config = dict(
    n_layer=13,
    d_model=224,
    n_head=4,
    n_kv_head=1,
    head_dim=64,
    d_mlp=576,
    vocab_size=5719,
    activation='swiglu',
    norm='rmsnorm',
    norm_place='pre',
    norm_eps=1e-05,
    positions='rope',
    rope_base=100000.0,
    rope_fraction=1.0,
    qk_norm=False,
    attn_scale=0.125,
    bias='none',
    tie_embeddings=False,
    parallel_block=False,
    init='normal',
    init_std_qkv=0.0374,
    init_std_o=0.0,
    init_std_up=0.0374,
    init_std_down=0.0,
    optimizer='adam_atan2',
    lr=0.00105,
    beta1=0.9,
    beta2=0.99,
    weight_decay=0.31,
    lr_head=0.00626,
    grad_clip=0.5,
    warmup_steps=344,
    schedule='wsd',
    decay_fraction=0.76,
    decay_shape='linear',
    final_lr_fraction=0.0,
    batch_tokens=32768,
    seq_len=1024,
    doc_mask=False,
    train_tokens=157000000,
    steps=4792,
    dataset='wikipedia_en',
)
MLP neurons of a small language model. Each row is named by its layer, matrix (gate and up: input weights) and neuron, and shows model dimensions 48-175. Each number is 500 + 40 x the weight over its row's rms, rounded and kept within 0 to 999. Numbers have three digits each. A neuron's up and down rows have the sign that makes its largest values positive.
A block is one neuron, or neurons of one layer that tend to fire together. After each block is what it responds to, as a language model described it from the Wikipedia text at the highest values.

L3.gate239:467482460481510553464547536468517505524537570514448541444568523451470514514500471503519579500442585526517532486475564488523512484521479534507542472454514528475464601477467462513463489545527448388438406495549460534550531384476556481485542497444521464466531565529501472474512495522521439554502499523465467502489486480485448458481469552539554528489517477499505555471456444489548458455556
L3.up239:547459547488543501525534511419519499524496512478499406535511526455522480511550490541526515438516411590551495484491529523523558444484476438529571532496477537490471505542539474506501542519455493533544483534562502402585488476451507488519506445514496520504452405497440506565518526553486488436496572515483550488478524467466537471574486512487487518547547472480505600483522463531558549432509
L3.gate247:514506522454510467471544365481556516516563500497479514468455583531483509524538486533556547496567513492473495473489446529458439475484430455500569537501529447555491509496496506548531566506475484524473463477529483498486448480517457504472490463442556448468495477527536434467521492577544492468492540499498481471453466542546544501502523560499484513538535459476425596441456532517507475501581
L3.up247:474494519488499529459547539514508491481455545454470491407474539475534448513543527461493521428540457489527549475434469533475492474466455445470532557457511521473449485471460541462569495513476480551539488490459472483479459499512502387478427475501476525441492507590498465507475530508506518485532484472493430459446465438565554484487457501520583531460488509490498514438505512492516611471466
L3.gate329:592472423478541483509543485486597534489562486534469521472575555515425474487514537594474494470489494485580553524543520536426517515531476513540525469551601524508497487389522504494546578512488507518514566505498485463506461444490464417499499477531496442504557412469531500452486514487466502469418518516460422481459472550490582486472593521567528474504470502424553499501536550559473498600577
L3.up329:472529465531486540492470517445481514435558482554514462479464492563443487542470486542523476579491500537480464487470532563511518463470450541552564496504491489541532431506429548554521496466526561591592519529468490497499495484473534411571505444514533520551493489467505515455488510449460460440480525492495345498468412509469487510576557443512491449512548521491462569536522519416468489545480
L3.gate471:522508493507508502466474569564507534546542488507592474518535532533446557471509451610543540472531517431522513495442518505474450472526428474439511500474570547454484526455487536395494446491569432550573474470550518547475462530484484488521494527544504528492560461480549472526456529481495455511471509473537419436511532497570538532501451529484512538512495467567497537518585556504489563507537
L3.up471:547556461479479495510526524523561470531467454434511529497564477508478400507489490511462453453526518458432512426502515488575485429543419437496514483446538523502451524560422429524468527454516515520471502507521468473532557405501432525472512477429498442517492505560503499583504525514545535528530599461479483486522444485503501510520437563468390518550528505453533556470479436508545503406493
Responds to: Mostly the opening quotation mark starting a song or work title at an article or section's start ("Stone Love" is); also Label in discography tables, and apostrophes in foreign names.

L8.gate138:466560523531405611504505463493479514502500494512523520517525512482578475514487431448522476499535444480495511466518511534563444461446423532603478462491541507494487494477443531479457373480518497491505510497522518552472536530443501491503491543515570492534453490500493499456493554442505494465532502453497450487482462478549500409473509488492520486499509537583480425467535529536544548465500
L8.up138:520492458517536472489416468476463465524486463555489538565458533527559524475519538446491574543510484472569487478566454497564439459447450583535482461506525492494462506476437463495441396416497547468454519521500469430491474522416489552538459538516523527471428544499487547445457541466554517440508438494462469519510563523511511483485518469556539452471534476545561482466476533454468525452571
L8.gate325:515512546550476475504514458463511497429468439470533415507466443432491401460513517500475465528509515400462563440498483562427528562515452496505478564443471502572476497456501476463502529482519495491499472535490509524484475511495459488471485546558516485453493489510501455580520436458503530427537536568475506463532503526560510527579448547471457521516518441498486550497483475459545447474538
L8.up325:499505449493490534558474472469441511496539545531509455533452515468524507517536474542417481430546511503503469560488543542566472474407461541517546536505491493545522514473496444449520484473478569444527523537521543439534521569453492493499547487500517488519511534490530489592470481493501526443586533551545497469514506512509484429498487483529535535510467542553507438542557422485528408429459
L8.gate438:493478525581464475446524476407489499490505497535565531538527554515515506465486563503437551477589481493513477452465485508593501502466465509535478475562426479469529526493480499559473540440478475486506452492504511433490441507509420475520459495433558457501496459475502482457600453412500460486532572533450490512531496511492506536580532491547507492474482470600533560497473462508491518484488
L8.up438:605491535515455450453497420542479513489491543484599524515541518483521530455497476576485571477491474493465514519494458544556529521507500507517479508546495500466504463533436476547587432446479456528480500473440501507465494488450506414459452526444538524487566478514536478456522487464526511494524491450495524510533465489573451570563500585495467615515572493468512467514513423393548517582527
L8.gate451:492585568550451530553476428428548520540552500527476512497485527500490550549493517507522549544584444474535489462491395487564481461512488531538591436479475523508448479449470502526453458478494559493454486486523528495533570481485500460478487507484544534532535535549502427507501444467495542502569507608463518446517458565504511506468494521460532499503491556501536511537481493454537465502518
L8.up451:526497527536513592575492525458473459537525490490504522547499464504468510457501478495555557463521544494541468469536487482638509454502453474494531471559487547476479482509477500478422527516555562499494546544554501446502546489534446492480484509473537514483478549491450523495430504431549498527546465473476510496505501477555463482454460536567509530477470467465497508401486397494490466410492
Responds to: Pipe separators in Wikipedia tables, especially header rows (Title |, Candidate |, Season |), plus opening quotes starting lines after discography tables, title "=" lines.

L3.gate64:519499521464510536580550445466566514518435587545511500505532550464501527448538533419531481553556492501484495448507591579523517517510564449559465517513557477547523462525530507508523535537497542492570480470452488487515540501469440471519463431475530517519556532463514468512456535549523460473537444524571485525481580456498471426474447515484489481546521552514541537520496477470546530434490
L3.up64:547479505495466449473617450549468505508484542531493483424536484490535456527481481439443496513525461511446482520518538520541540578421525476520464510464569481507471472479539415528476447529440528500510508460523431451488490466488456469506443498523447491550550549452440489463486472520580522507427542414488489511484517479489522489477459523545467538546486516479522405456558430523446611536492
L3.gate415:465521503496523447433520490546518498456518551516492449514494526462496502453487451541467492523509506543441453507449475513513509568463573436558518555427441443549457423522428496559528436511453538469493476510507489478439509642487493469482514521496537524560491522487478571543510545428511525537470598461513520511541463429483468525479457421497469536476550557464394495463484569442515552502402
L3.up415:524535481436545364491544493556487485482495496533437460505519531469560509446532467504468481508518452520470519484500419503500499536513517476534491511462564476499429413479510453502536476556462464482382479499490458474471507568482474502417482501534475472555499466475484524519481561502557532522436539429575472448549470500433484565505523494538491530555539563422487467431553568482477515482436
L3.gate492:564489505518528514452515455500491516534574505452488525511528450466475512444499503524493482488530460427466505467515490557463490499449490490580497511491604509532533516453513489497451421534512513497462433482548425504464496456545495440459471565586507567548526502570495460466629507506449462509501501442473506489518447551554527508516520484548487519466451514561506503539535530489526504564482
L3.up492:440504534500497444448528423526555519485495493527432502406528464461431513464431547593511478530539525513472528425546467581473471441466513460504515538532504436534469581541539427523471579517468452554516512432547557523549521495522513498487450509540551477535498460529448467529560523488509472530439578576493552495484551524535566498536490526492483515482503534504514484430582445516488532471486
L3.gate498:549520571497485483484549475505589481465472539516560496489486464526495492481539524483507466467538498466505454519519531547479492521453551445516468397477466453492492497543484476460514547520500544522530536483428502583505545473492428441485531462537518465511533478470484541516533514461436467440532592499567502519470446433530472476452505457535426449523503526458514437444545486511495542454494
L3.up498:574456531482449458490484493508505489522425548527512494461489524456533497412634476536560411504562482540495471458485493485553537479545471502530529516488530531553449505490494418523415483522467569531555475541478459497458523553489506469499458477542542520519518495475447384512531518491467515548499522459585450426539508480527445450488462495487471516548491529527419520436571526501484527487500
Responds to: Second two-digit piece of a split four-digit year, such as 20 in 2020 or 1920, 19 in 2019, and s in 1950s; more weakly, suffix pieces that finish a word, like -ing, -ates, -ort.

L8.gate64:485486539517531464472453510481489503446485510514452441466452428507518528484525538455462578548465480486536537489451435516557550523397434560520502516524505511493464418516442470486482460501494497568463518497591510525517460487534492508516447552500549470608511598471476519526531592469547495515511491482549507541532450545468531505510561512518496544510491425505484489500530490492561553505482
L8.up64:539480478544578506467537468510469500471517516451502468496427541474557521565443525500516518522504490519436479466452463488530538485503492493468493421500501450493501530532498482420573403480434564563547506588530514529530462505608507507492511485519465529523503502500507515507529498507537511470517526460529523531485569514508528590526480535536524500484525523567399394480517529522521494434526
L8.gate124:543458507531458477530418492489513474487517488553502492529432464514496504567514524509539471523517455466502457499489520495483466546449459502519497521454474389516439507496416514508509463478539493530454506589523464484448461513586500556540437505461578496579485493433493511468590541499479492552473472485519448565512474498531490476574479469512502463501473462488515478492463546469563492432457
L8.up124:546430491460488480527495443543575450565433496472485513566530537534451526411464499524491545520465465476536510564525455522519496477533525443515493494531533458472467443452529521520488520513549403479394392600495445469499453474531457568499537528417536526499541527521509502513588496495480535458500470435502464539449500466519501477462510485533462426541480423412535479523568487507482527484474
L8.gate141:451532539571458514485406538482473505482502505533438425542431497531516525495484489489490516480563477482472511528452542586566501459470563558515454547471508508509518501522427541505539503388485523544517480544541487507542572606490508466504447512431495495540503523477493526570495488412478489514526480505512456441513382606523508461552450506451474513519517556567472501490515584439513455427462
L8.up141:569489466511573505467486484509536467469556508566518459488502549511531546474517539519452543480506546459572519534575494484531539487528519582564497483470447496472471491519472443530472553444462468458447542487539470478516543550427458524505459590475450444540476502469509560529456450523583523453496477531492515497532489571533519497487574568479488411544440514483576460520475498501413449462515
L8.gate499:527439498477564451510461521532442513480527405504533461519504484534461578493578521485510503500515479481471454519433549526486528402552504526460456537452470480546508509468534505530520486480492483489486534439487501524452499569542514493489431513427506530508473544447525555569524487458556472554503570485456514504523445489507462539493456512492419451565546531493562464482477527474521416452462
L8.up499:540451503472453490559454481516493505507521464488547484572523478466446560466515486507541512492572489514525487597538482488547486387507496453474488483373448582479455508505453553441563510520506544507552474516442478447418537495478510536385508474441560532503480403474649480503501446455521540510549516514516522452457464549609485515550527533464527545534529493499436451499443474510451499416474
Responds to: Fires on the first digits of four-digit years, such as 20 and 19, especially 20 after a late-1990s year in ranges, lists and tables ("1998–20", "| 20").

L7.gate430:534522516501507540549471448487461523545508542476492485490487510446480553477521486447542459508528487415453447450553496535454472550493467512467495467471417477523442454477500534453531492497503536522511479525445518479431509582474433518524551479456495459535439445454462550507527535481507465495572503473547459501431480541531422483512511569394490516476453483525477458466513514475469584492467
L7.up430:580495557479475440502488453540491478562512508472473539502502499571525562469546528425511467493476475521498455460584439578466517518501535499471475497449431482474416470462514477434499504486461463510503544570412525441414485511442482514525451458517465518545496524445490492495580615551511556502527490488524569526469511504508527550461513523468459429563458506484507502517510487510394499478504
Responds to: First digit chunk of a number in data, tables and coordinates, such as 29 in 296.36, 39 in 39°54′, 32 in 32nd, plus ordinal suffixes.

L8.gate50:462511549460410495508493508488523498477470531512462461547506518476514461488492445460523443519517496492491565448532512489466492441566534426463524555478464455530507500441524472543530530487468535546548463595486524505483504516453500484501561503562530474489570413534549458479541502499517426441447558463520462476472575525585488474521466448508534496474498474526462550459520546541492571517528
L8.up50:477478510461464483458508596488503506512483488524535530449438490449460487536487508443444547593517435461489517484505537584572468493431488463536481525474479553535443527374465488533456474509548515431512552469477482498473540454491460531520481494504492598478431487429447526506528506556520540531551511450469573467455489496526476534549492542445481458470486493513505548475454479410486501482534
L8.gate113:529514456498466510583457433517524530489498529544485467551447520478508496533504470435488520515501451567455554437413497533484524445477504430471544458543532489522419443512464519579555474467467528481505465510468472456518600445528483481507530449533491395500461428539529462546456509464545539501466539433606549511469528472483454464487542529507458465475520518512456506495505522386478528506539
L8.up113:488494454396415524481543466445538488521530524515534536492481511445573430465519486445495482463445508476469466506471489527512492445439518444489380459478468521578529528459474456542436468472470433559423557521424475489451504498545466461479468513552487525450465577468492505515456476445518518485504479446527511525470566481534508486534511501504446560519526524442513548499520524450491559518517
L8.gate270:499485522455488503474478505518584516465441614568445482453464532492496556478485460472530541509485485542464495525503457498494389534454449454558458552435533435484459491504533537574513394534506530526562528531519490530452546478510489555470523485557450524527519481454553460540545530443510520494483599487584506445464471508471480488453483465524510553499517492491486537455450558407592536421502
L8.up270:488498488483542492545495461456611438493450524502477543447506524429498576467471521483486469463426495497514479527541500577518517564483407523547447529406501472497518476466529478513490392539482470502495547509506481413511512422512448547417526528567421500516528565446529491542490474480552551499447505512563546470440540486480481475372517504489578496518528516467507500526539490466545523437533
L8.gate354:473513531471475529544474487535562463477417542481477503519539481497533542452520459512492521537542559515476502451526445489392507549511473448560534513508507481549483509516469537489488434512486567539536507513505538544529456469526551517526537445494540434458512453437470450510504547504579478462538458441448473532442565450565471457516450422459492524489498454516473520415509512517521525483475
L8.up354:509490475513497489432494466516600499446475556508475507511513531495516568566499500508525491508524434545508543480466507541500523550461470542515445459539419519580444526547565525552431493512498457497470457509501549390479552411532501499457482495551559496459506426463545523432533447515472505422445538451513480534514509533587547438530532509463533503494519577488501484425564514572521486568514
Responds to: First digits of numbers in gazetteer stats (elevation, area, coordinates, years), e.g. 1,337 m, area of 0.55, plus "of" in "km northeast of".

L8.gate39:442514564451484529467465526417425522438563497506465507519466505564493537441479484524486540506526535515507553509455461427558546523544520486519500510503451484496497574549509538567517503529541461543529483476495504531496515556486503470437594496490495457510486468445491587523429489452468529551479553513442461406535511500548504506461496495502504539596544544485501531472477442442521502529563
L8.up39:497526479532479568452558542493479503531513507472540526422460478486505461501512452454454465458524498507472468554546428477503564464481490518500527508484486452473446515469484523510448495581491506508527566450487500473452459518547461469508487496504425474530574607507515516473495414431461479499528510476515545538551534529467416483538496438484516497506472466446452493488485504456475499451472
L8.gate223:472571513521470552458451568455522519396456488496524487541498533456507588548474537470567511435523491541450398509513539496514505484479492495479506486443473450564469566532458532575562493538532547425505546517447504572449524483510561534493543483545467497522520505493543536518461518558449506554521485442513465459524532474549531424495493523494440520524545492510509476475437541447513567551570
L8.up223:460492428493548468484481479487510486493458486448528549468500524493535498538505542455518524485504574434492448531497475473531492524506479553507463546511575490509531477438456536502501492545479470491524488515569501604543458548549445534509510540544583506502503466506540531522435439539488533554501443478513450529512494513483472453508535440522473485500543556495530448547453564496477564523480
L8.gate395:505440494492472506461441538503500551416451444513535516540422519474494573492538500498495554500571399562511487480518492528478456461528565506527496517503513447489479541522441536552511496462502441547524523445503490505454522495477496453487499502574486550506496545499454506452489448504492500517483453504543460487442453526556542513497486406528560493507516410556453474497550438464527552572475
L8.up395:466487508476478576464512506547459483446483463535544493494460535458490530492509515476482493575469468489491572461512481487530487526540482474446501589503504437493521459522476506530463510522554441522491541440530503494475461540523547476535465553530532464510461450529489583564494503555528552561559427553559558463543491469478540513477476406491442480478468462445475530418529543493525540499489
L8.gate556:453598462494423548500470478560495529443501531508520464484421444548465509499475473508454412509523509520491530512503562456532503486465501506456546462508496481551577600477511587553503446585621565453535532412467488534432536516479478486448544528494516406550499557502426538455566492529448517511447476559417506533509468479445529535523501485483486504538536462493510463518513545525459494500564
L8.up556:509575567547480495510526488532524514516519487491564429487488470499490508477536542418504549453460447526525500574581466518501499458470487521521478484457550551422563518468468513524521585492401508537422512441503505477435500513522457509458449452542442547481520549460524538533531492489533504523481424415521495513544481537551448517485582502396498519541494529528472477575490527435488537476473
Responds to: Short word-internal pieces, often the second piece after a capital or consonant, in names and common words: Buch-ar-est, Sal-on, Cl-ar-ence, cl-on-ed.

L7.gate90:468573466487525497479576467527452562414569441506483532497506520499500595478428506517502553468550482562508511543547528518502508486418446547460522480545495521512582510523440507541511538490474486524457470507510479551514519546457520443513467531468478546522439539498460549432460430518496470543513467484526519486482434467518488451471437456479514493497495410598443455461481516481567429474506
L7.up90:498501493513520540480441551420490529455480542503486471449477433505518526513498522502494579503496491483529491555464445510390469519543520570482503475583435473443457503556489557481488546478489444498519488490522565450552477537514519465506541466527581472481441467439497460514468516472498454490533459545532452504523475523461513449604568522466503529577439532510530514548557444518507533563552
Responds to: Given names or their word-piece endings when a surname follows, such as John, William, Jac-ob, Matt-hew, in credits, tables and biographies.

L8.gate7:491502513489488568502504517491490530528520456554574474539486553467538571488463462496522556476575464478493412480458558510421501429512526489543548543513432498555544457554482515475460549478484538487541501531556480616483469556495486497536434562550509543498447474448465503501508509541537415493469506540516529536498506588463583537506448500558544481494531497559497485535455445449498435476456
L8.up7:475474517496547492467473470558512530487520462539525437461505486524395447533418504459461474485505534493447470514506455493502548595523546506523486429566503525519494544552511500474517477451513499449545453461535506523475517496480507522544494485454493591514515510510503543499522510525510514515525496489549442431554500523550533372472526454464534467557496498506552532469555593521521523453513
L8.gate42:597526485433501496564473484484544514434513534620518485474538472419494434498495463478476549505457510529542534541492465518502484534503507497525546541550475498521446443517542533511517509467487498478510407472515502496455513505507507600511541510485505465435524505516500430487492495531504494430461513521545442397505517451512486455479553473466538562558441513579498523502512508540515515494514
L8.up42:518524479523566472515458443511485510451499518556560504536484498523535480474456506458458506456438507518455474543514461472484477532473419469489518566576457515538426480531514482561433510414528454553481479462549513498482562534483534541495472393566520540470509539533486448518458533515501533516548540539533415495515496461477480462485477434497491546477474535509422509531492536527577547499532
L8.gate72:523517527511588499524491523468493507406540502546433486471486480503504541502481449445580576564534550489490489481468405475475482477493482530561468567520551475528436557596496558431546514508510450523500399494480479502482597469477505518490497524540501526517521588475469513559493522440526455474475526467534463453540472530512501484542596494535536515516418532530500528484529475525530509557556
L8.up72:478533549582510543469514463515431478459462526590533537535590620463529530459516527498547556532459502546541486566434520523459507472501494483452498551532499524463524466532496431506573512447482463429466521465476492516477506553538503467470521539481537514514494470508532472442486560454480517509514461552548517469528469509407486540454513474465572445493504533435457532432525417505466518550381
L8.gate248:536496602450521516538543561493486517425552491497493467447477513452514569431522473510529551510480506558527540486469544501461490459490542503519497490540470490514444451575478553506549505501483452546488519447454484561475491512471533468539449495562615511456521505435445481549464502454474453483555466486539413473496427541516466501525448401460517556492444555561420439539510549493525467490441
L8.up248:499445550462504463520456502495512463431543468427495474498474541472538503456451470548557536518449536520544554533558579435542511564495497497475436480585499489517494479522521515482577571483489471505470484517567490582527447477501425532473476474462542536514441423438491483511443527557497491453531521478549524450495405525561517499568467509461586525571502511527512487509496455491522496440508
Responds to: Middle or final subword pieces inside multi-token personal names and place names, often in cast lists and tables, such as Hen-ri-que, Bertr-and, Vandervo-ort.

L3.gate245:507544454453470465561488567547485455532464513525531518442466525478515529498550474486475497498550460470517439503498492511481445437446502513499480484480535487414439463415529475491460420506564419563533485550532505503491497450502447480527501488527562514542594498532489507486474555524447522505458542477543506437494536443559527519472470492505495572440507558507488565467550546424472478496503
L3.up245:512575484596547427519492523564461537524528560458448517496461449456552488499514479534480494486518425518528483448536504483595513458502474474539445502457559453515432456522441452525505511514518532481487484550495482536542557488438523547497484506451471433519542446492448481564571499502502554520450543460439440447532583475568504464441453480457395489556496474502550536434472505449559475436541
L3.gate359:540488534516480485486503478486448514475481450515423515490528513509513552560490491537455440493518461488442519486556480543593562491532520397518522526537466461623499471509574530527466470533529510545486541471474471501559520502558535443472523542526536473493539525504463521485513523473519503470502562452485487498391519590459487487472439479431481460529464506502504514482492495481574520514422
L3.up359:568529506561454481480487557507461529475575486529545567513514521468538515464546492547520466451497502552545465513544556479469502468497478491552498460417581512513491479464484478549471486515526473487479529473564479573456487487505507528468546496485501528500626463540470589505488482475443538481479477472506488418569481542547539422485475505494568573489440458515484511565498587493542530551511
L3.gate457:490560446481477475458522432498516501458583492484503503468419450439550409494459506431482487498513498596461480547493496468473448436526463485540483448537472478491470476484477470533453453502499506481492499525531450453481468484494483485435469412508497524511519533475432494390488537483487544449536506473478486498556568485467511484485487506437618414436483420480484438476460478549426534474469
L3.up457:536478471490555533568493548484451535500480484529540515581580503485516558506464511519551469498539426467419467459577531479472538476553526474493503515513533520537515402442472497563492531526497496517500509470498497483533439503521543430445603511551529490511541510496452451488481462545497510503499488465560528543496545547493561484558533502453527451484549495583435495494508467416476546532549
L3.gate556:495539501492514526456497525545547520445528480430543456532503539527507444452507484478534452493425446584552502539547492450481504470428506515485507485478581523518490481470440425482487538523530453497445587541467472491383465500547507470483572523498474530505547527495451562438512531497542557454489452491494515487473544417526499475471480430518413452459516449453416497542432491471459543524498
L3.up556:515536480519497505489520470447455476484565449495443473492441435507518549506449456458513556488536531552430488501487505544466538439523583506519527447507556483499476449527439516500517499485492520419476535438564502485525463438531465473435475413489466403507491478566477521484532492561439497459454523486536491495499524498509510474491438531478559457463495488447544466461540529500590537493549
Responds to: Word pieces that continue a word split after a short opening fragment, often p-, c- or par-, such as p+ed(ophilia), cop+ing, par+al(lel), peak+ed.

L3.gate1:542448552479515512426529463470492470442461622530424502456494503487485501512460465491552480446613555511499407498550501473521566468538553485451441558485477477500505498476551538470497554468508481510586529481539483496480458518468563460543547448497500495541470501514537525438490503496517481458521511523551518550443500464488541423541526426560474497578489539481545550544517479480521451530564
L3.up1:512440567473523476514480505457467520488478521502558491443537552503523498503471438560546503576486505516499528489511473482452491540470456496523401480514483531533521493493549549474523517441587498567483485396440568552500472543499564505430463515503505542504481447543521463484478544474496580466504489490595438497463455579511486515540483474559539503526500497481498485567516533570546476549540
L3.gate81:497517485554464491509416549455443518487570443515465503493471537462522488443495451565486548577526501530436430504504549471494454489483512609531484466532550520496527481578487524515542488485491556449474439460589526561537489535560505438552499481490467504604489493505420514478549558493507498466462471554549456473500546508473526512530433499558516497488460445497501497571504486513542416524509
L3.up81:516472543517471497444534504471559543459533560525526457464537495518545471497490505541493493520520494528485440483553446521455539491568513433426468514503473461561521532523486496475514546461508469557453537468477524504473518590471519439451561488536555466488554422571437528471584459474506501423511459487515552506481507494455522435502558484463510546470550457538525490543513492511548524557545
L3.gate146:472460474583489545465432470504449502469436555514420479510516504465458453480442467460484437529494479488543534487539530491456376545522519498532438442506562517474557492527490568435515534562497529573491435427502538484489472504521525477520498504538438469487475575462487490458535479498521461439454530534418505483494547522491420485503418466447524517489516506546563495486475489451611537516508
L3.up146:584517567569542506531475513497494468448533522523544506537535524533475529473485539470520563531546462547467472505514508446463487507552535498489492621473441526620555450477480488516522455466490489468541523485521506490445533556520546446495547508467455555491614453511507475368479495521515540485414454486549526492436532478440512499517506499578422491452511464568485475451491488529518468511533
L3.gate335:523535524602412534456482588526456514449477538553543508481515462474483469498565447553511456467511443509465428524527508531533529554564548480490536445506422521478487472520503535452564599531498504464511460495548545583537514522521552587486520485505485523578484489559563509477533495489427479447510433519535525480490454502500524461440444510484512509533575470464524547496470562455456453504534
L3.up335:492493492440505478443506562494484495536521335527484508528467470457495613518515473534538395453463497429427456471496503491489502521558527593532421483478541552517537488520503535491514501513492472444468546468476461507485504436533410473533469511539385464501489529460463604521458505540528485533551520602530535453532509579486517553513498481477532482452532484460446522508478498499514496507520
Responds to: Inner or final word pieces of personal names in sports rosters and tables, such as Ern-est-o, Kimik-o, Duk-es; occasionally pieces of ordinary words (h-op-ed, nam-ep-late).

L7.gate374:507482492536443459488475512450423493506496450538493572489466419525514530467535477485465568513546468494531515468496485501477476507462548456525489478452594524572477467477487503608533455532513556561491491440548477475517582454518515459517418485531456503532500517444429541469544450582495454484503482492499424473505515484548429478472456466460433500458570475486437513497535487429525448567484
L7.up374:484477433549568512533507521417512504465546521571459518542396492465571484445569534486496531485471511485510494508424501487489486509571464533498493499489522485449563552517487541535545515497534511505564515544527469565520480476461457516479527483439501549493510426530472521534489500571511611535494509545478528470524534514552420471468512495502463523526493511487468508456517501388451489526522
Responds to: Short middle pieces of words split into several tokens, such as the ar in Bucharest, the m in Chemical, the at in \hat.

L7.gate422:477514548509444590457536426428557513442478473508559496506500508463503482486511463453474528534568526464501515451545477560495500460405503526526553485525511472489491492490464526472499471490563517490525540510521590473492515566586498489565515503486537424577536523529440535513499535517502480475486541521478485500482571461490454410498509516503506450477457430564505505448482592531474542451498
L7.up422:467509450454459536462522414473512511409435444546540539521542502563584481502539523471478558491467500416558552478512520459482471584520479510548471487500537495485485516496522495448486469501529532496444556531511530462516492538512388562485448485482521410548494493494466526496547466554536480488456591573462482487470554495506443480510561531550488452466482490491585501479510520494494481432594
Responds to: The pipe between column names in a table's header row, e.g. after W, D, L in sports standings or after Party and Title.